{
  "init_std_qkv": 0.0476,
  "warmup_steps": 200,
  "train_tokens": 193500000
}
MLP neurons of a small language model. Each row is named by its layer, matrix (gate and up: input weights; down: output weights) and neuron, and shows model dimensions 48-175. Each number is 500 + 40 x the weight over its row's rms, rounded and kept within 0 to 999. Numbers have three digits each. A neuron's up and down rows have the sign that makes its largest values positive.
After each neuron's rows, "fires on" lists the tokens most often at its 100 highest values on Wikipedia text that the model never trained on; "fires before" lists the tokens most often just after its 100 highest values on Wikipedia text that the model never trained on.

L5.gate42:594469463530542473596496524488498509521462485478568399527559498452484536450534554517518509473442482488452501488526517461554465475485531454516572449482551496572429483457530469537445482573476462465532506436479508540499457451501467581543481496489560488554507558417499569460491512511534532433503498554502547508525542565419512501452481479552539540461526431430461529512484466509442536541506
L5.up42:589493559511514532507485550496519510543533538488486503502442457493478563507530491535508428514496548451553502523545466509541427472511502483446524560546547521510465506462502546510539498531529444489440541461490469485522527456466529536524483503545587539539529464556459504412523524528544495519458500422451481433491483551485477511522438493488525444448509495481482507467474469482428521485575
L5.down42:585458537512540459475541503521459520548499541485428505545499520514431502475496554530562450596517496483495440544489526498501411520486528480506489532396479532526496461487534543516499523536437531452437429498448515488560438489483532562540470456498520551572538557497472511490481491538552568529502494448482506475485532512411497491528507425537525506566415462454427542534469495515465563493541
fires on: " Gr", "gr", " gr", " gl", " Tr"
fires before: "ig", "um", "ade", "ay", "id", "ad"

L8.gate611:427498514434524519476494479487432544452448463506553434512525464524486500420491534486516524611501460555489588428490489524529551471497527494439442495518508518515502515493524461509471439509510525511486550519458456445558467559445511467510494597494500504472538549455469501485490430506520493537427569461542568531484507444494525487555563466460510436524466559493468557552473461454414548529470
L8.up611:522479531441468551514500517507530492455443531562490452538505519511493509516454493586402507578489530498535519460470442499526519490494519492534562529478531449468480433492480432506507512452469480515541513450511463456523412512498519472476463549526451467457429487565512491483481550531559415504485560452532596525496495506469473534564518511458484506419518550446549552499512471499442512526502
L8.down611:450552494536554496477521440532441545555461467472548431496559545522487505437494488504499440506441460629439513591461505477513422581476511542494469538484499481525536514451422481531545455473452488468493541460500537502538527521526504493559455500487533509490523481448466541454469497505432516518489482502612500501470574448524529396519550584566471462451434569560561497503535535499469526495444
fires on: "0", "5", "act"
fires before: " |", "0"

L8.gate348:507557477450515497539527509472489485438385525537477404471566503483454504502555513520462530489507488525503505521523491465511488423563500539491426483495446429517449474514551531493459500579545432486505450497522444496459479586495503532475555429440531536535449580520520564476521531567503517553533470509572476513533463490444512504580496413440530462488484399469477495515551471439467530485558
L8.up348:519519439501499505560511525497475481513470477512491547441512607508554566504491473527466483479474530529516476445537550483477503492580571514521507474509428546466514445582515551438535488469444525551528468398457531519458448536488481516554466523524516543489496445578507468427498489468432564537565543498557555461536414497472527518501516493501395492526543461472473502510508522540464561457448
L8.down348:455515482520528524483464544564492554496541411499480444546468428405447500489451437472521467508551496564449585491547564473522500531539519478502426462496504437480505475529548454473454579471492517479513456505489477497501539564483523457413486547445470422466507572507435499431503539464556488457448495504482550505485519499572525507512501471524536445468443536560494439516512542553540541478567
fires on: " ", "u", " and", "\n"
fires before: " -", "1", "2", "ly", " |"

L4.gate367:485489473480482463580492443462458440471494499403524501458528542571484505497487557467453475523484462461428502473551448499537511471485469527479467504498461510508497522506445537464532453507452520454534459472527530510569483522534428507453507580498505558441462500511498519593418559474576506433560515539480521457499470448498543477500495538504532564504493517476589441474456584407492507496485
L4.up367:553457491532558471494511521479528481522485490507539537504518538541472551515443462519502485505446447497466502519488516609565568468524512426510419466517475496533498544555548530503367544555503533445494492471535531532457464517517471484496547511590401518440461469430468506561408507459565529464520530579469468461522476470461517525514504524484505536481468486489552466491498523467504480489528
L4.down367:567488426526521438511474424468502498492471485496570505544557488515500495461509420495538492524495489525441513497475528516565569485562550484532484435504559452526478475509489566469523493491423534461513408493506606444615505523550454534440494547472489521476477534545516530542462498501479485497493498515524472464477465484477540491508533624528540466489531500527509428542505532473475466465442
fires on: "-"
fires before: "1", "2", "round", "0"

L10.gate335:462485544471436460501473462534508487552515485536577482583490473525468550581396468505464419596525528469534518515518490518461531560545537516498556496507526528522505500546454478537456519551510475474506465519504498514451456557510513543510517455473590478509531573522494487508543499505508451570543498518515468532589463557477563481530546519499437520454517485397518479508525493497541455433504
L10.up335:524507533489491467493472584531512483491522460617538529508504469436478500531482518592461540549522504429555530496538436520472480551497438490485471411495473523481496495506544435527457565524478435517515482499542516525421538538536472461559509528486485585594554557511424525555504538476460464530456535446513499525448488484458463487505438479530467448440456490459529517490594491479501510418524
L10.down335:525561460578624496521564459472469487465507483533532498409496503467498545429574521461538481525504468535504521524544491512532504510438537504553457466469515447432485522514454509581582498540524524516495543500501478507492474482511504457470445495570465445459527576599515574517481437615474528495515510507438511503468482541545493471466553527504578528523485489513487436536493467546484552497419
fires on: " |", " ", ";", "-"
fires before: " ", " Succeeded", "0"

L4.gate658:510535475548533538435526552496488517516489509529395503425478494496551482460526484514533478514502482519521546477482505506477551401477492524508483508506448532500459439443499478447464536500558509509511527521553469478549500522609445554451427493551522510498515499477538529470550489524523469439566553489544580520526534439443502409491481448591459521462502471520525491428541527492508484557457
L4.up658:506505512438434483522546482514446487486486571510462493490546556517523502432509461546432492457432464510496460491543515464474454457465490475501534508560439522486474486528490482453618475486494445472452466506566430448507466499535459390484451458496547498569485375506506514480544524442495499400489421448499538514479430543485466527499520508519456490533457475588499569577485526527477514498443
L4.down658:500571505421502552465567552526467478490434513504450465461531545531532533515535500488455518466471504509504519479549511498513469453513519522470580476506499461513478432590566492488597476425444504489552475523574501484509424562549475405489466504454509517559501390476492511486484518558543522505506481502523553593484519499472519488495425565480499527572441481521521517538516513541497567496482
fires on: " —", " by", " =", "\":"
fires before: " |", ":", " |\n", " United"

L9.gate565:536488534542521504505557518442511522506510557468445499505546540414578545508505556534430587441504464472480573503520456425536542509501472569512454480447466541485458481508520483486512418518517466509559479451492481394481513532419431508465517474481570528526509570459510505437514545465502517498481452469512417509490440471485506450513527483518468507452492506535497512540475422397488526522478
L9.up565:527563480537529544524542526446492481501466432542460454505372463486466567542522465579467595488457443531503518475463519529473510498529555508582519453420510422510462508452382442480503531474494487545524517512455529504537548518463508443485531527516466443534556481458459496465589492465512543505507551543495532534535537518514508558539528502494458559540581587503523518468456516507494479481453
L9.down565:539512506471491537553506500440474529477501555556574496461505489547534512514500532390460509512510529495448514458546473484556505484426479478458422500469501539528486513540486517502525504493539462509503425517532475415482479485520537574530473471491520579407425473547532427551497496413514494503520536491503582557506482485494459467507513498495594523400470494457534501471572455506505411526475
fires on: "9", "8", "0"
fires before: "0", "1", "8", "5", "3"

L9.gate255:543479489529454495460422467468504482525540513488442492565510433588537457492530498496514435473484558537527541518405454499469479546526423531553463452535472541526521554466492539443522499492480538539403542445529453515542479559423571484456462536531485477483565449489481491595486458471515393534478491434520524462450581524480516529423531521530468542484422511514473471473515544554544502556547
L9.up255:492518529507470520475463451430472408557536485513468545492520431501582478544527488494503443467471555534463498552491476523502506513438457545473547514514563477518458521495421513519440499485514517534526547552464576474491505523455520522523482602535498465564486496532519516482540555450505523481528437449558490511486486564494405496521474508462542544533484502523473408537525496531607467498457
L9.down255:469538490433465443464510524492444529476460501522479515473553486464483519550477534495485474454519529437509558450535448544439514504513460393498562488499490513522483493455543378508484442538538484528491485474481433507524571503504437437483478390426520517537461464431499467443455506512488490554530553528517498460549476499502497548528439495400478464468528535517458498547526497522508439493495
fires on: ")", ":", "8", "4"
fires before: " |", " UTC", "%", " United", " |\n"

L10.gate193:574472552495497545499523491560414532473488568521518461543480476489448491552549463493471514486459552440503494527524529488517524476478536543508512432473503475478429488448529467527465482480477554439522527539507469477475533499469517429496503504541528475538512517486502505456477496500476459500494479470500494448481487528459476442535526435534486514491525465584517482543471565479513405449516
L10.up193:472515466503452521558541506518464456546435535489532445464562404562511562428507523495436480512469497469563434527480513490577490503489465423494465480513494509463449485523522487487534474590473564523542509474518535469453545517502447499570454518541439499456520485472444466544477483512489527430545498575399585567529457439435456468452559452533427530459536525489478500550537473500514533457522
L10.down193:465463482430444485517453567415585493453474474503494547501523542574484485531459503535477460416501507520524513489467443507469510496480549494563526490470468412459444529511418520518514471465482470586491535429524467517538485492503526529481554477450578528524512548523520484420575517543513443493539422533416456493452465587463547457520493489562531514491505553494471493513523488509582484513402
fires on: " ", " the"
fires before: "2", "1", "3", "4"

L5.gate337:510452585487510515501509523445450436436462541499482550481532526528501457442547505511427497482509535447501436484510521498469477454479484565483485570508521519494516453540485552474487492502531529536448501431530519416480497511497430524505442520539543504550545476516521453535490582605497488592562532522492506423496519500553384480472477526470518547529509561587511487513496502571541449516473
L5.up337:469460520466481492479508479513454453457467531430506511556490605532476553502548523483488503502519515533507492456477538522473561398518476534519446527554476533463453461556509505452516465474478529597523473478525542460451452510494446532517464536586451506553503497521513433516442575581533496510550561532568472411475462523616428443449493521528472492472465466560548506505523498529550464576472
L5.down337:523519462541476459506560512490504493517512480462486493567531602498498599552566504506483518509458528494513491480444515519491549496472526523497446514553498494508492481579476495411508524452473507515491487484520507469453450540586517460525491576537416478542565492510479435523535495569534460564536589492575508515482479543564500485487482525511447500495478464513574536544519480519517513487518
fires on: " —", ")", "/a", " FW", " MF"
fires before: " |", " |\n"

L5.gate334:594534440509532479427494440518548535489520527469451538506465485546415486556527490404496553532509512510438491473530517463515487437407500525465499517485524501448519462436455502524551504395472530513420466490488533531444528544559448480565463576525470498493468535511476543481481561480530513575520473549493545523464530490528506502474535439468464539513490549514544495497424517494543488502492
L5.up334:520471426484515506473598454491511444497500466523503532509473455509553543560457443431460565467522492515479549534529518494528516558510533521487505452450504439537511450453517620507445479451481507539574556477505472513479455454518571482457521499468433458557473484538532464532436538490537540581464395496496533519562444486520524450522491496466476535504470476469513510453490487511531601554482
L5.down334:470490512556496564382481513501483551522544523509518555536425517498464475410485483469510536459486498500511505427552555511449500543496533467523484524501492541413417515439539381472562515440453552473566511510481512522508526553486457502439503564452577483480528524554464489547453483470539531500489444484493453497448461501490441490569487400476489452464441493510516519538515577515533463493491
fires on: "0", ",", "5", ":"
fires before: "0", " and"

L4.gate516:558459470539545469540470525534457487492539574487436520556551516521530477501487477572477421530457431524455458494531493423515489490470561455433536465493513521526505482492559517426416505508521447474503484467480530562490487436556473517505492491509518537500450523527477501497533525500484472575554511503475505510470492531518600469545521536571483601524466536507486564530532498490438542494538
L4.up516:530495468534513519521451493438469487465459475502504536508513472466569489484522545481538401459455478540394463534527526440549456490388581524483545491586575533523491467481597556496502451540488444536513530487477495542456486436465443479475565449473563539429515446522516517483486505522462530472550570547531523508484557471482549454534526533555492568526537582399506560437504461460439569529512
L4.down516:531479458525461507502533514508537524518471505522453466540493588508508544464477495472564478468491501562506493568523550458547458470481544463470500554515495499472486415489567530490492475572519529505506522497444514554488431497488480470428514444510533524441463459583583514474483445509503527497508483473502462542489533565492548434539488477512483509577510526507453601422570529426478578496548
fires on: " Gr", " Par", " San", " Oper"
fires before: "ig", "um", "ay", "s", "am"

L5.gate408:427503478471514479511516501449534554528444505553435537545473478548519474541431517442469481516512537488438496499504460455525446531544505468510531468474553484543488465475480480473465545486472479543520524503447529510498528460512533464516501523502492429427543464435498480466448536413512470518556454488529568492443482502509514496390435518446521508490528528550506548484444460544556581511514
L5.up408:448516516583417579540499491518585440532554518514500480454478543457492488473544509548465454450554490498487526490504539447429473532526448500469537523478518472535526445491478492557518578504591405414525463482456474454445540487478567528499519505479480467546514546459546541452446464530497534496491503450504513511553490536534590441513513427403492459490439499494484503487558496544489485555514
L5.down408:502470468482575436517508454520471480491504468545490485428561541545553521519499500460479487464455443511529481465488490450504504541530465539506416503500494500528486414540497517504413461438510455534543559497609500515461469527454433553548519555505494495473505524482497494477539496447526561534424423493493504520415563544412464467489468498449417510486538441458567488474430554497497490579510
fires on: "\n", ":", ",", "):", "+", " ("
fires before: "-", "0", " ", " UTC"